From a checkpoint of a small transformer trained on Wikipedia: rotary positions.
MLP neurons of a small language model. Each row is named by its layer, matrix (gate and up: input weights; down: output weights) and neuron, and shows model dimensions 0-255. Each number is 500 + 25 x the weight over its row's rms, rounded and kept within 0 to 999. Numbers have three digits each. A neuron's up and down rows have the sign that makes its largest values positive.
Before each neuron's rows, "fires on" lists the tokens most often at its 100 highest values on Wikipedia text that the model never trained on.

fires on: "\n\n", "at"
L3.gate571:520514475438466542514494490504497492511539506536494471510505567530470436534537475503493448461482516525475478499490482505486486507518504541520509470478485489507514463537475575473518491490531540517483541469495470466480463517482483510489474511517451484509498503492522509508534508535526487474514516519541530560523493499490461526535476488495469463504480528480467503538521503517445486457490483494542511520548481528499529491515542531450485508518510489549510469527501488498492560532484505512491494489472488529525505484523474512520494500501505527502484496491486518505509519477540497488512492509458525516498485514520518496500504527499490438519453525511474528568508529441503525505494506523504504500504499545482530513513499486495490525511496443528530487493515485495493517488515455
L3.up571:518536489429486504483509476507502520501513546510471483494454559510468482529536487499479487468540524530492470482476464501492506548510539523490507485572518532472486432514507558472503536513548532509483484450518479505500471530472504512491500533513512478511539512479492506514491494482500520460502513501518524556521499459515484500524502513510484491534512541473467502543496533463499497464491518497530498509493489502505539498506529514477540526510479486501513469459516491498504521506537493490491499517476487476541502491538507506465501518526537492498490479475447523489557531484501526486516467480453501468507494479498489460506505502533483465504480506493475497560508528457518558498508533530468483483502559494488518520510506497523543501508515431516509463492503488535496530483512501
L3.down571:498477501485475480486508532540516545487492509474473510517472504503523530535538482496511496510522498560512411501475465514517515552521478514452491494527464501499481518495516525523528490523484528513519475500497505558528524532488517494523521474523481441483496536436489487463475461495498542501503524476493499510479535485531486529499532535488536505518524512493463494505505538449533461512461516478498510491464512447453472441485501520475514513472463471491495478507522491498505525500538496462540501542463503494492527499526496533498533516530536514478505504474496500441493495480481527520487481491550517463498497506480463506510497528504524509494517484476525504521497503495537555505489454524465502488459502493536459494498514505536511496461500493540480497478482490489451523469525515

fires on: "\n\n", " lif"
L4.gate542:516488513489501445470508504447458488498493507564531522471478501471519498483488524449553472491494445479536498484521491535508467498503449488514468476521489528450436518525479497524521479533516546507537498495513469502478468484520489518512455508516488496496496538528512492536504453477501546495511500487521490511479535450454505492534512527484484473478542445468520473480510464484493530515519487480505479518459453465525461454497493505498520520506469485518472441494500524472490490503534493493505504514510490510485490507495509485460529534548464503499492516507438518519489471524473508492486507493512532493517496516492475504460470534490497524527482482509485501517484502495463504470480529526486521469485483532504523495476489518501513462488518511550542505509474543553524468513469538
L4.up542:487459481451480512487527465509537505520496479516438528477484516466510528529516478492466471535529502558529480498514528484513460508493525503482517487487514482498462493497543519515492463489489526516499494517504491534496469524499523492507520461533508483522502496486457469527438504492522495519489507499467507505536501489477481524506455504520466478495462475497492512468534497517551515499507457502523495483487470498478503469502499508507536471491487516483518441485479522491530472481551487543489472529474441518506471503527572463482515470511490481501514501500493477495507444488514487484481490513494510497493499532528479482516457476512547492523484483441444495543466448452526530469491538528501513523507526493473536533466495509503475455498543464455500481469501478513482535505486483
L4.down542:518487499512502496516466445516506465492494519506484507457527521505515507556506493514491508497486493490498496494477506534515529525470475512497475449488499505458462500505526488508538446533512522494535507509474464511501533496512508500526468481544540477498544497542448528487480518514491499534537460470484524495498512496483430496545500528498475473470552486446493478535513477508497520504474515470520497496527525467470512441466473504497489502467468459533480481528531512466471496536453458520545491519492502519495515499528516498491489508526508470543525495478466518492473467533534484506466507490504537455544484544479486490493474505483571510557463474538455506542521512503466501512473488526535513514528534515499492503492504502498492524506524460525494469497465496517510510482499470

fires on: "w", "n", "es", "g", "e", "s"
L4.gate397:511458508477522489512512462526495506481489484476493477473455524466535472516481527505533485438495507511503545541496531475493537484487517486484486526494522490473493514530465561491459537506492536489507507490497527535509502544514458461508456495488502504504485493496460513497482533514468513461517485553492484479511517550506511522541508502533489557505501546503459529478468487476514537502531456473489473529507498538464521495470485512476454521558551540515512459497522481492506558480520504537486547502472515498497493479530491505501531501463468508497514475486478455513501525484489517490491488507500537527532533501513502527483518454503460517498519528460481507479501503464488488507485463472522491469483452512515478493515506480534487483507504481482556469489550531477473494519495451
L4.up397:504479504500469522436514509491496474512495531491488498501459505507499517497497512436501501522506497449482486525491430486504513499482503467474510484497499471487510456502478491495479438539493517468476481525530513544514561481486484513518460542477508486543526495489483491500499514517500531487557506519496473485514512482467527525447487509503491481557428495468465494451507518564480548514470466510511538521514488515493517431487501470554519490495511544480477492475472475475494493522472497491519518501484508512496484513530458483513530513461531466466493492492523477491502538502482493530518526495490466493519531489501555515518503453540519472492547525471539491517496490513487494494546485463527504503533498498490518527469496497451505522525478494486529504504489544531509522474491484
L4.down397:491512477504466497488436499517499451554477500529466521511477509509505536490502476486528511508479471508510475513512536518512480513502462529493506524523504504482515534470551548493474528543491508502510533541554504472484503430516526472488507485491522529528485488425519475509508494486491466459506506480502531485548520512523562496493491482465514508485502522462520518481492440491487522542515496467523528441560481514516497479507504493528510491492500512507558459464509496487498537516526533567499530509480551526500467481458515517503547459525472532481501503520499472476508526469519488492504526526516485513514511523493487515512502475455480494507511520534491475503495473490503492510542520487517523513492516522475497543457521531465468509524478514486549501494529509506522486525493464

fires on: "g", "d", "j", "y", "er", "w"
L4.gate656:495460455478478460514491455497510479445531486475512455450501509482507477493502514521482502501498510539513502522472463508521487531487462526470467501479469527492467518481512498463516535558484510515490512498490506483493468504527480475503455491496519523470491512486465489479535508513549491476518517488522502511514528485532504492517451505515486537466477481490510522500472536478496538517487490497476478506516459530511457518406544531484486532487489449500505524574535523512488454496542488454468534481520544504506567517504504519515557472475512508487522539501461527477530489483497477510494481495472516502495480514523525509460452481491477500481506487447495509508499512491474511512476503467501499518464494492522527505509460504514514527478505531464512504516530481551519474527486521
L4.up656:485508497481498496518571511505473509483488495495500491476454517501522488499472520500530528463499503455533502482500544555496514515500483502499481543495514492496503494487456506483487491486564534502524498516527479453512523504495546506473499464482458471493490503501502485512458509518510441491495566485536511495515502479515514503496432470518504513508474515474479475482481501556493445525504489509504517443556509511470539479508494536523557480503470491506481488523522544482472501485453463492521464476509514483494507477482468470497509499485478521490479502500544499500476478508544512522518504512449538482525467534567503519505536545522540508513503514516505515514457479512460496480523475522502507462531535527522463492469533529459481495466472491463463502529494483497481486477495467
L4.down656:498470489509537479532506481530478478510475513478476517533507493500536529504491498506526534485512505468502539467528500475472472482557503490507482505469496523552540484519483486492483462470491516500503477479505513519505558482515501514502511461477492510541499467477510470522565552515456498491527538504495512499504510501499517531472472506535492475493552531507555487459464517502538442528475497483496501511529488521488544473557508522509502473500501489485519503547492490516480490527499492539504540466484485474497479438503487490538454506489478481483489500494512482523505531467530542536524510494559483518436493517535504440493513463475536513502487556506490479508502488491503492512503498496527458443537461530506513498528520517501500480466482486484517510456531511502480462455509490

fires on: " ", "4", "1", "17"
L5.gate469:487509474513504532506490510537530458507491492516550478438477541511528515488469473503488510503488526508482497485521497475524505499523512517463599516502500518468531477506484478526512487513508485457457479458505461484493513523475509513481468484540489527462513526511504548465551496512491470461501519549528542501511470518487463552505556517527517539493520496464535468484466469457507485461494487463493478475501482531501514524479502451479508519518497487514494502561484502520476523465542522504498517526484528518507498495480502501492467490483501495526476479470471498564518468503485497477543503460476523524533529513499506503499491510517516488475529494491470549491512530419505482516491517522537503498474500478524478518512511497520522534458488540476479482463524494504493529495517498
L5.up469:470495460486520524511526495528542531492537443509506512496479505516470475553513515490460467433507529502488533500486528506556522515473500507502468516494542470492515467514532525499455440472538500510495502519533495514506524527502471490504484522510486457488483465525518491550542550477493519491498509474528519551488505508486512490484516456509488481475494505452478477507506497541466525520466478528537489496507463566511504488486473521513505522469531537463526473522483480471481515510469496466519515507487495539525477513518533530525461469517503515480492492505452521481498462474517520510503497501515473487504459484506508509478464516551521480505480517454495524523483469484483553510496510513440438471500527537489476510515522494463489529511497476512476486515526482517461510460500491
L5.down469:514500510554509521502492488530526528525492507536492493519491483496505534513503503464473543493487524519500461485524499477483510492530504556507514515513494496508436473494516489480498517501571466487478499469497486493500490530517479510487510497486529547533432470548488465543503506470512488449521482496535504520486520486489493518490523522516509473519484508479496558515524524474483515517454495524540495508509535529520473532493539543516542485466508519489499479518509468481532540446509485508482542512498466474484478522524494509511495517510507491512545490524518514459533492491476478547539494488521504496538511472488494521496479522444485531548532503517545532471468512481530543528564478477478501467531495526494505481519462514463497429481477495516508517512525522500520510438496485

fires on: "y", "im", " since", " sy", "amp", "an"
L4.gate675:477482488500452509484468504475494514543437447497475502490477535506479544532514475485494495511492551475488500508494484506564484507544462490482495453500496508486499500500483499541466543528532524499511511468480492504480485479463470515504492512495512489495468480493501512532487497519541454482517495506515532453518539496485528540505539495521471505483452481489513478507526549487516519431478522499477451513492535507529505471502497514513519532473533474493510512527502486492516540553496498477531486456523471543494479482515502499540538479536544449503536486466480497476466500528522487499474518497476512466478501473524486501484524465528495469477523511463490493507502505514528465511501484484457456456490500485460491456513436505490506578480490489466517527482505506496504495498471526
L4.up675:524519506496519547530476485495494504504461535488524496479486469502493522513490460468527497508497514504497521465467524489512508521513514491516520527479464483505480521482511497502525464539469513511496483492505511547548542534543496510555533479520507484504515510561501529469453488478497533479526528503550568522450475535487482484512526515540496473488520521487479431521471493514475506509485525469468524486486523488509514502511509500513495522490472520469517488473513491488452527511506517479502541477514480522467527517501496505463475493482520514462480488477507494501492492497545473513556497469489483493468454526507512450465489477540509488486523479470424485535474457492494515535511477526495422503463461509455495488530497490507469487499494524532497534467529456511495494522461494
L4.down675:512534512542495470481478533486506533495506480480533517482471502462482508497500465525515469531494482499501500490518487454511538512472461503519501472503503502486490514545520507515460475538507495475511511462495521513502479510494512509514526503541505543490509548556453525494521474470477505472532483499487494519470544483510508525517524473508457518528498485514517463526484518513484523477582500461492479508482545508500554473461460485495527512477517514498488486520471478493516512509566480441492509512514497555463455512546490456445509510491488510477454463467533454464493491501501481493537547460525474490492526489519522498468497465523499490515506526474509519536497512494488478489517479504534469502496483514503500540456478453537465552488500493479543500533490504486478486527518535

fires on: "in", "i", "am", "a"
L3.gate675:531521508525507517502479493457465504475489499491494487489513504449482543526503505523503472490528508477518542523502524517506442487530528520522516493469486518479498494484516493453523556499495483522542488516475496517501480497541511477546489456500504522538473521494460512481505433482498456491549492502516488521483519500542494498517471477480487499488526509497522511492508509482483537477512449485515478480469534522509449530473495524494458542462501471482495534504534509518544520470515476514496484435478487490444496506520516452489496491484486506451487467514475506497525505496535470471475478463505486513484483475477509532506489549512450492503461504493482505479483483530483479452503478516516579536492504492487468525480516537539454486457459468463502513485527466473537509469498514
L3.up675:469553504494488500465506495511493493516505505508504456475541515478518528522462528507492534492476513548543514542485540496523473499496512541498497499474500500546464451449459512473529479525476500520475484522499447474505556465504510527469524475502500502493498484513493473546492472477518516498541511456518504517520489459517496561542479519471516520496502547512452430521508484512470469509485508481507493499498495467483474532523489472508462573513464509493467494520508509494536508458452507501490475508450492476501524485516499485481508528457510509499480507487475509500485499529487525500480500477477505525471521508549515514531462529490488489485539518470465504508456545463481498516491513484474525490522507540491497498501521543524542500494510497467527432458522479532507494472483489
L3.down675:522499578502454523492478491499479496505508483523499456517530538468454486530547498482554471514510464480498466531469482519478467493539504483479544549507499497506475473531486516515494504515511493522497461500469518504493490499525532530512477486465484464497513498470463472501532451524502475504490513500524498471482504506501504471511472475495480529463517520507517517506504498493504492484503455448495480487463489482515451487471495498519491505470473476493474491466525512487514539492494528526426468459502546490500476494515472471529469494465540516466521508528430517506522482519487514488516488482546486485495493529485512489526473465512495542546526502492491496499522490472483499442480477501532523534521501550455485501474573472541471532493525510489474501524510492491558481489512495

fires on: "an", "ra", "e", " He", "ran"
L3.gate702:485493484471478480476527488505528529495499437466541554506507488516449480497537469517529480475499534458481483567519485495504467494503485529502520522509536518510531488509488497525451477468492489467477508505495493507438493507507474500518505513499472495532511476481477464493476494506498536502547492476532561480491508513509536482485563544548492480457495519467549484575511532490521534461520508498483483503464453500489488489443520508492538519525531537478476461479510490485497478511516478484541478516461475506508521482491543447504535500468509496484523502463525509473516470496508512499488469496502489532509514529480538482468507487481507510511518552509504496515449520482470477523488473510462495525508496525466475542461516506478480489496539514520507482515493478482496475455514491
L3.up702:491476479519513530483458543439510511523503493495517523459509478439474496531513530509518518513506494516469514541508510518475489470509522522434465496529518476496480482494474450528530488510476540487541483500495480524481548474528482488463446505486481543508455468512557520541559493501501508468518480466470540485489510528546515511488490493508459450499496498523474482498508479473470470478536507458488518499477505502478478495509493507498518501475539522484504578472472503480514525471518482478452476555486465511475506529463514488524471477505529523519462522489522512501473495535528447480492504540538542520466560506501486511501510501517485492479487492537517514457513491462496489488498488520524461466500513521491500517507520521501526522468476493514508489520503523514497521512526479
L3.down702:502541521474495488499479485482449500495499490509543519463490472503523520495499534526537527511445538494463473488526466463514501500495524462473472496515501515546514517498521441531496490472475505497537535482497490492505536542526449472521493514491507476494498477457518498484527489476483476493517485456491538509530546504489476510485453511488495458524509506586465496500531519485495518503530479470550469492508471475475499442519499504498511486506491462513504514522496479472496489488527472502492465456486558498507473476479503452494486514502515474461472498434534512487505515499493482519505483534507514489503542509496492491506559523516467510468460492515523492515473481490468513492524475496541485507451476507512571503518511462508503519556496489539472476503483498549463501527490473

fires on: "-", "l", "og", "ag", "uro", "es"
L5.gate606:497506460507473530510460472498524500477526465524492476451524480522496529487509513483508455485542535502456511463515475557533493484504518496480452457513501509491473536548510489484493478475552513484463509477496487490537492519505445494513447493528515497456506497484468503508472497478480476525466473520502444500505517497510506471491459506516521516550479441522493535506496451465500489514530481491503496519482522538491522543474515491543465494486504527524418485503479546511512475509499479485478527487478495436489494476502502485491513499514488486471521501531440529479478532473480497480483504472523504558522496489445498508514516485472478525502518498519511509501502481487529489492507488470491523456481496492477450525483479530534432503471476483499506508496493462488472484498523453
L5.up606:465533530491504482488471465481524495508513470556495491533496513444481492487480534524480473471513500505472467525529492525499494514480516481467493481544479511495512515501466576485483497461501546491460468479516461513461495511505500469496478479492534548472503520483508513526518506517506486520511512483508473531517501486519515493500487472513529517541472476504518472469464515527466515556530525481507538495502507489536544522497514505510509487540488515518479471534507484476491498487496483495514487447484480478501482494553523538535473494530500516503465466496517543498492459521507535489496486522516510504541518553508511530527507544508484497459518512419521522522485486503490508532491501477505565472524568518444477504487492517520459503469509492522518470501450450459518489465487511
L5.down606:486519526521480511473448504456493506553502473489526488471530484473507502510465501484498518452503461503519495479464521505462483474501502490496458507542551527488484490440500527488535509483541498498503538476509482482453494568527532518487499500471513499503494504552484466503490473498470507464462497538519511467499480449497523492504481504523519466473459477559481487516483509479520518474505480499506495460490513520519486509449496519529502486482506508479486496508492504488530473466538505491460478480495555469496483497492533504532479474499485494485516511454462505520499554517495495518525530496499534470447540455489494534480484522452503502545507474491491498488475512472500507492523471513443549479512455456534483511506475512516490536447538526456503492482484521541515464489492521

fires on: "est", " St", " Est", "st", ", st"
L3.gate321:514501500493511503504520480501500472498479474482520505463509527494524510494494468540475499528487510508499440538528492513490506513492486501506493482474504510500474528482491467474512483501484462546485492513541511526543500486506495472503449517489535510457492499491491498492505475514501479495472515511541534520527468491500492527493538524474513421501495526538499492464498480550490456486549501455509535510523491510472501521509511530476490475523518533500504510540525547506490524517515507502472438502548455478461482507492499544509492469482455452498514498462465533494519473498516521504487510478432516492473547470537497493471479504502457482531492467519513505431523501479476509508490497504443481544502500493476504472489531491534537438495498542538515491514466462473497557502543463
L3.up321:528509496506512512507501440491516560528515520528504490463493485513514495479528501530495524521523512513513481562505471527483486471524486571549511495497497489529501540478492505470486505496474520480464545478473475483533525488532479466457484516490520467491519489495511466504498472492512513530475478486533517494508516505480498534507525499520502489463529522507499486507521489506502505502531496485533495530481499481473528537540492542485510533464464476540524433529496505490551492523549506528490483510521504488487456490471498511484513517443457450470543526459480476459501499512542499560466523524490505518472488505529519487542516461506510496518458512543474481456532448527495475513512509513473526557471508492503526493465546509523474481472491505473463481489485490477502538500530482
L3.down321:509510473496511507489488479457500556514473514506498495450541515455535442509519504479532530512502537523455493532522507490516499448511469486530528502477491513482491521499514470486530547479529497496502472496464508533493554498490519481504465531478543490509525547518519469472492464434484546469502528496523553486498481509509506505478515482530563464503490537566457542486528504479494470471510503523523534514494504517537518487493508502484515519464513499533544488516544493453505494516520517494477470493497513484467492501542519494526500497449508475512494548506470534472528489524522497533501494518530505503509509471521502463509534484497473514535502491514475535485531474517482515497481484498485515555472474469491502521489500467467526487519524476479520501462479549531454521544509498

fires on: "i", "ip", "a", "op", "o"
L4.gate356:534497514539536516525497549489498507478500502500526413525483479500518463520440514514530503510511520468520488534477528500570475493475485484489517499498493509494477523557495497530494472515510489521513483496483505487511529445458491524506522483478516490536488526523453477498508504526482485521510419486507499468543514499561488506519528499564451495498542495490501459532497493466457469509499497515503466467493503528495464518490470482477453547496489461504507481495483530500514543515517496486521511498545524511480514515500519506521484519483496513517451493515468501475471486518492517461467464500502506476508491446470467471520497524472463541530525454525496489470455497519485500472496500508516517528509505525485471461496511493497488552498491480500500522535477546517464542510505489
L4.up356:548491531486553520506477518497493501466485543525521501497479484506525483494475488474597510513522488512470439495511535488548465473508468514456494518465496562471500499515519509480464503511486512516486493490515488493541484483495456498499525499448498488482455507539443479495491443519510516483503525524514506493542512546500545482459505502537481500510497502536497489496500501461484524484484501501494485502507496482478502477526498514480499545465521496481467519500483511511536493484456477482469540499498506508519484478463518506508474469494488493510471458535532530510502534500483500483483519478539513505541501484491517448534473513487492487484500511540496554525447489515469504549491469536483532503515497535506493550490521558480488517501520487501504486521499526524552555466496454
L4.down356:495503474519480494525538502525474519517532453495493518526511485526465532492479502508484470437526541502527467476525510483508477503483472512477492487528467491538520477533488500514468526511492527521458489510520498507498491534518507509529497486523472506483515503463519506494514465494517521508509471492469535509538461467482543473503471523491502500473527486474531548486528498539496500484495469458513510531490450529498531464494505466528483530464486510490489514483515506544493581490529452498542500490544501515502459520563474484513563526458460514512524479509543479508520444525499493506451512507530539484462439541536544509498496511471487526495489505507473453472519501502526526484446501483499467535491514520495487525508522489485513503468480505490519504472481470507545492502513535

fires on: " St", " st", ", st", "ight"
L3.gate528:500528502483490482490510482519496530506481517481495456512521515498565484491522498505503531531511487524431505480457542532502488535507519523466466481500525485512502507500463484493551489540452511490502484512531476512498520547522514493499459514452564531525539494495455472483521498483505495509516545448531496519475435500518484483540494531523485467532494522492508486506529505524542444478553532471495493534456497497510513528528497498537494501509491494494470518495517491522506475455507510478495487523515503457503469474475517478558528512506555487491518510488469496491473493474487480509516503498492518478498522528517477502522467518520466525495505443506481497516500455479517507504500550541472502482485477457486446499492493521472519537488511495475469484444522464486493473445513464
L3.up528:535528480484512570480525490528539462488520531450500480494536473522509494464540511515489503512550496498461493480536498469498507544485527467541526500484498498492474556504526489487561553518534567509470498500456515506525490546521525530467486512489514481457528481478483500503499488500503518528505514468505513509559470495499514533501485517514473472505520453519484505466508523508523494509537501499537478522473495496527491578522487522514508535497499459515484506507488516503484480483504509526493488484526541463490527494516542480518482538495518487499512489504549513485478526493532492487532510486474484509487486501504511513499447479528490544483494474471486512497568464481451521458504473530484496489515480489482452452529488526464453497508498481512506465482517507487480490492515439
L3.down528:528516482502494526534465525443513492485519492528532515483503524508484485487521521534527514489487460497498509488502472466512491505522512476516523505472483485497476487542504466491423466493496514493531511533526522550530524488492512467492483516488512477475545448539488512526477491480529501513488542498541511487472477478446510455540524477477542484552446473563493515484500508517534480524478519515514496536445509491526486496504447490511492517489491531527454506549503513524507528489521530512509525438549510484540499462525488503527518494447517509492533448446522511494508509465507499545522520541515495490531520495488499508501508506522488524518505528535521491490547452472494487527503488510485481509546528500468472514497467482530506465509523528506533516475482493520486529502515486

fires on: "\n\n", "h", "the", " was the", " is the"
L3.gate279:479464464493468492462550534518481512500514498507499489495509508484494528474493489538480453521518498493534474498493513491487482463478454530508501460480528475470493493498515492538521467485491496531500497531444443519504533531505475474506454498523473522505484485502527492493517464517502484482492510528511513528505513441503524469505463451472498505500530506459524540494465470468500508545475515509494517433522522494533443470485456496489506473455507506500496480478502508516527510475528520535471457478481494493530461532461532528452484504505515515489490466420492515511503459504503463526480493471502515512506499516504472459501537502509523558488483509490493466505436524515469516477476477510530522530530542485516510525496545471486491486506527491535479495520485482561479510485514529
L3.up279:504486527499497485479490466484465512513477498503469542513538528514507511527475497497487504438562502486521523467506527507476552507514484516441489518482523473506461498529534526538494460477471501453484485522533547539506566511488496510449494496511532499486477493452493469486513501518490464512480499499547491504519517477497516490495518530505514487478469439522490501483548491519532471545465420505494487448482501507515544519492490498494539493518490488512502483497476493497489524515494496491493523469514496495474507527498544482530480473490510491464456468507531485473484452495499484543479498446473553476489508515538496471478474523459482470505507451506484493476506455495486497475495542431537524556507490514501516514476494502483525491510495527504483519473542518506510496471500507
L3.down279:509493474559480476498514483521529524514491519522512467469486505516501546481515511522491483486515465508472538491473469515540474468489468442519496541459484506449461483506508498485500520527515512446518515501531486471529437528470495496495502492471485474504513499446475487468531471501476475548534516466496481483462498521443466554542486495489482507499510504465529476541458506481505513465488479523467479502501469498477462534468483531510473516536492509556493487512513526498555519503482501528475519519540531543479553482526548486514517509510502501528491506508464538478473493521480517532510524449474471478486470491506512485507506471487513458518490498487510527495470506461516486522510535482499514562510495511510500509524537507494516533501468505517515490548492545523506497454506498

fires on: "\n\n", "g", "at", "og"
L7.gate253:492531472463445532488492511504468507493522552508492482461501529519478478489510480549469448464547453511503525475511533517513527513499509530517491513502508515478511468520493509504474542499488476478497523503526437478507461506517494524474491503516488507488497547492520524477456505482472533478488490494506499474532448447493533534491447517499471502515452519489492493538523496470507511504461485526528501460500477511469496528507491486515538522565540468538514503473522514509514549493488494535502521459531541529514513517462491502495475502501521489547481518545517527462466524538510521519514473542496520511473495484500511480534473539473511493469500507509566501515528506538475515487517472463485497452500510483518477462486497455538524478509484499533521517513521500441512511510527502
L7.up253:516511497495471536508470492496496489508514509509492529486467485503495475471522527497481437503532485474529503522469524500501497493499488502478462465548514514474487463515509529529472500533522498528474544481478473501485549529508469512468507509517497536509516526476478511506490497470525553437491553523528515512529531462500516518491475488509465499530482488470529499526507452445480486498478517490527492507463555522479511511537519449485466511512474464506487493461491494499500506477487472521498483459535494510505493499430542470505501490501471537512473489536549541474464529478531480488511475492450558472515515483486521498506471535514508510508513516516492503515494508489468490502433508509460487468515537491492506493500495485492510484438517459528477538513518510477480540547564521
L7.down253:502499459527510476469528528485505482495487512495473483488519482463456497541482457510464515507478515508540472520521497493507437506478541521468499520520477503506511524498510481521499510484500520517494503497542503490473485459484486519508493497495481515496531466528511465502454463479485516539496459480534477508517460497503495501496468550521482556539486518477532529489489506481522520525484504500512514465456515477511427464497506495482527496543518515506510459490522512515548487494463523516487487512498509488531458489516511519508486536514457498480498472522506466536499493448505493492474516518531462507514500488524499477542498516486538465476478470519494507477502466503487518523347494517478476492495510528477551490457481501525494473491501514526495495513458519542492486505506485

fires on: "ag", " ent", "ant", "l", "el", "av"
L3.gate366:515524454518493488502515498479498514539516487498550508491490527487532527496481522496521524526469487530459472498480508576513457537521506532515503500542519542479498503465498546500531473505529524497503542478498485479558485561500527513495476504508540504461474489492456520502519541505447496472518507512499511525520458502511516484540472480531509510482502492518511522510499486497501494528536507523510509536518457515532511513507522553462493520518458526501488485540505497498498537507510518507498494506472502501417477446467488519503492443485494492514468464418484466477472463529476488520491532508517488495520498501469495520485560478516517513503471496484489498526487474490501511549488473491499494474502468552527488480458508502481488502491488543490526525467470506442475524470508514
L3.up366:521523526494460441541542471496514508507487506537503500498520479491482473476483495508482503515496480533508486521496534521512506514498512485520544477556454523452531466469475527469530483436490537513482531507506495519508506509505497523484496496513511529498532498505501483448513509517477498464519463518543513471451542487503512496503535475511449534510477539510509514487509520486504517503512502497505519494499489482458476565516519518452498485544478490468589518522467520537478509525502512494500523511452548461484471486548478522483525459509498531500504481480495501470474474469485526589487517504494496524533486488515501533488537506519525478461464490521530463500504527475525504482502503511483513472512538491574510531481504517526514505472523503517514517480532499487536494500497498
L3.down366:455491488483491520507505470493547494512455560513466499529463544459502512466482484482519512504488487488478483509489505526490497500511561504498514504517492514531475468452505515490536520502549503504461522488541505508499462506467508514474511481529511506507509492472484470487542524499449446493511507440519505497483513486508571521530489489479530528508489496518480453489530505486464581463520507475528475495505486580480497553500485526471491459509493514477516496467500493508492491514494469533542493513483481513476491521536488540497488502581511513511498527487518493451491501485520483537489470522495454518517467461506512475476490513494486510525499443496493487529510536448503514465485534472504492489506475513554451503483508519499472482479510515511498515496508512522479473496505546

fires on: "\n\n", ".", ")."
L4.gate236:457511483497510498451479471498495490499456478474542448457509496519472574503496498518474491503514491530521501504501508442506525501545547524491510465528475548493500462507491506492472505473506494510535471478522448471492474503535484532504471489500489444485500479515498528464586528511497511503530466500500504512539507487454464487506515473475498519532495512515502546492467445500544497493503504441499532509482471493508534518470492501462503457499507500498532477500484511501480490506509527489463543499481507442464495511408496506446507530504522525511517493515477520498469507475508513499535445458526513531522480509505522470508508490501494514457520482533481466512497506534484516516471496499474520476494502467517485483500490499540569510487511510509506517499477506525525477484490489
L4.up236:501535514522497486517465511502519477516502469506475456497505481482497524494521476486461494512525502543490495477546550511497502516485548478506514525519435525500488467490459505508507522511475499524516437484503482459443508471492504495494460460460504509465530471517451517516496500570444552503525523523457478533515481504504472520501531521515498490495500508490527522464543479482488511455500484526492467472481489509500497497480525482498492515453496464443499489508473535472522504484512518504532536487513463487454524484541548476492533476521526474515484490532498543537473527486541489502547516524483515467484493484515446478488497507494492500467531504479494501500503471481515500495482554504525511509501519494504544451478505520509508471461536485482502487495455543454531469522506477
L4.down236:508487535470543521489496471501532481459499502498494509446503486552505491500448480535501482490504459468495486478464470503461488509479540486495519482477508496493487541554497538512503508530457530473492487525504501530522503502470465472517468491506492529504494532549501481492537505486470502496500505501525521474484455486470498472482469501478498523522517498470485513519499499496523497466509513488528532515477501473507540448465499457490496465512534491510456481505495469505420521500450527471525498531455522473501476528493482484478499500517470518519489504530466496472487515525495527518513485470520496501449507548502498501537513521515549499463495520511539472499539503487464530513390499510502552513522518521505511562525545491527486541499528473489508501514470519485494496493476475

fires on: " is an", ", an", " of an", " died", "=", " and an"
L3.gate173:470523495521483518536488500509469490483496459525523532509501471481482503487490507491500498506519519517444493487499526500553512530516508509544491520520514504535500531473523488469509488505461528493458518498538491518477488510518512508493509477489498495479503497465540535502548546523479461494529490482477448551549518527489519512497500502477495455516511520452503474494497513517506508521556553486543514448497539498484509516492539540529501502470495540512466510523480500463522486507522477503491494505479488507474493495452549513456497483460466465461538517527477486469479473432502491497491526513478505522447472499507525492486506467520482451436532520527492502527502513530480479421500495512455518498501479527516556505506542495493527473450487515498520465502464519520512493485481517
L3.up173:480499509500472500507500498521472514555486506466497482484528522504484524489496508510510528491521520517515517470539491493487495513485507471510534515515430534532498528527492502479453469519484481493498463498489491453496447494463517523460543539507507523520521517482545517502500527458534468522511471473463446503558524531517512479480478512470501501488513518476515491515503539527538475499534494511542484462505534513514548529523483534494482502493523487494472516479482509432460455541506489488531512507484526495553519538494505512491494501517478464487540498540457488471503493493460512500456524474508540522482476495492511521504513495549487516438504523519489520542506512472489490480522493509473477499493456516563512484508538464461535496473514458527487500519488499547465455493506529
L3.down173:465507523514516494500521504511523520480494534477513483513522529528501468459494538504516492500482495482496529466521475513490481459486527418497532525528466490457469521530538494496515449523491500479483501468456495493510462502458459500462546528493541497529505484485512514472482502478521525515517510458490506491502526520512500500482471544500510521499503523541511501515473532528581501485495492546496450503492515510530488458495513514493512483466512472483496495503516494487455455521507509494528496497489533467512509509500512456521482497514481497522483519540497467493477480513494537528507515479534509496508530468509464507523493492502485528485464527515493529530506492457505472522364530535517507491511505476510489493501509497468480533550512489542513507534522479515492437485493531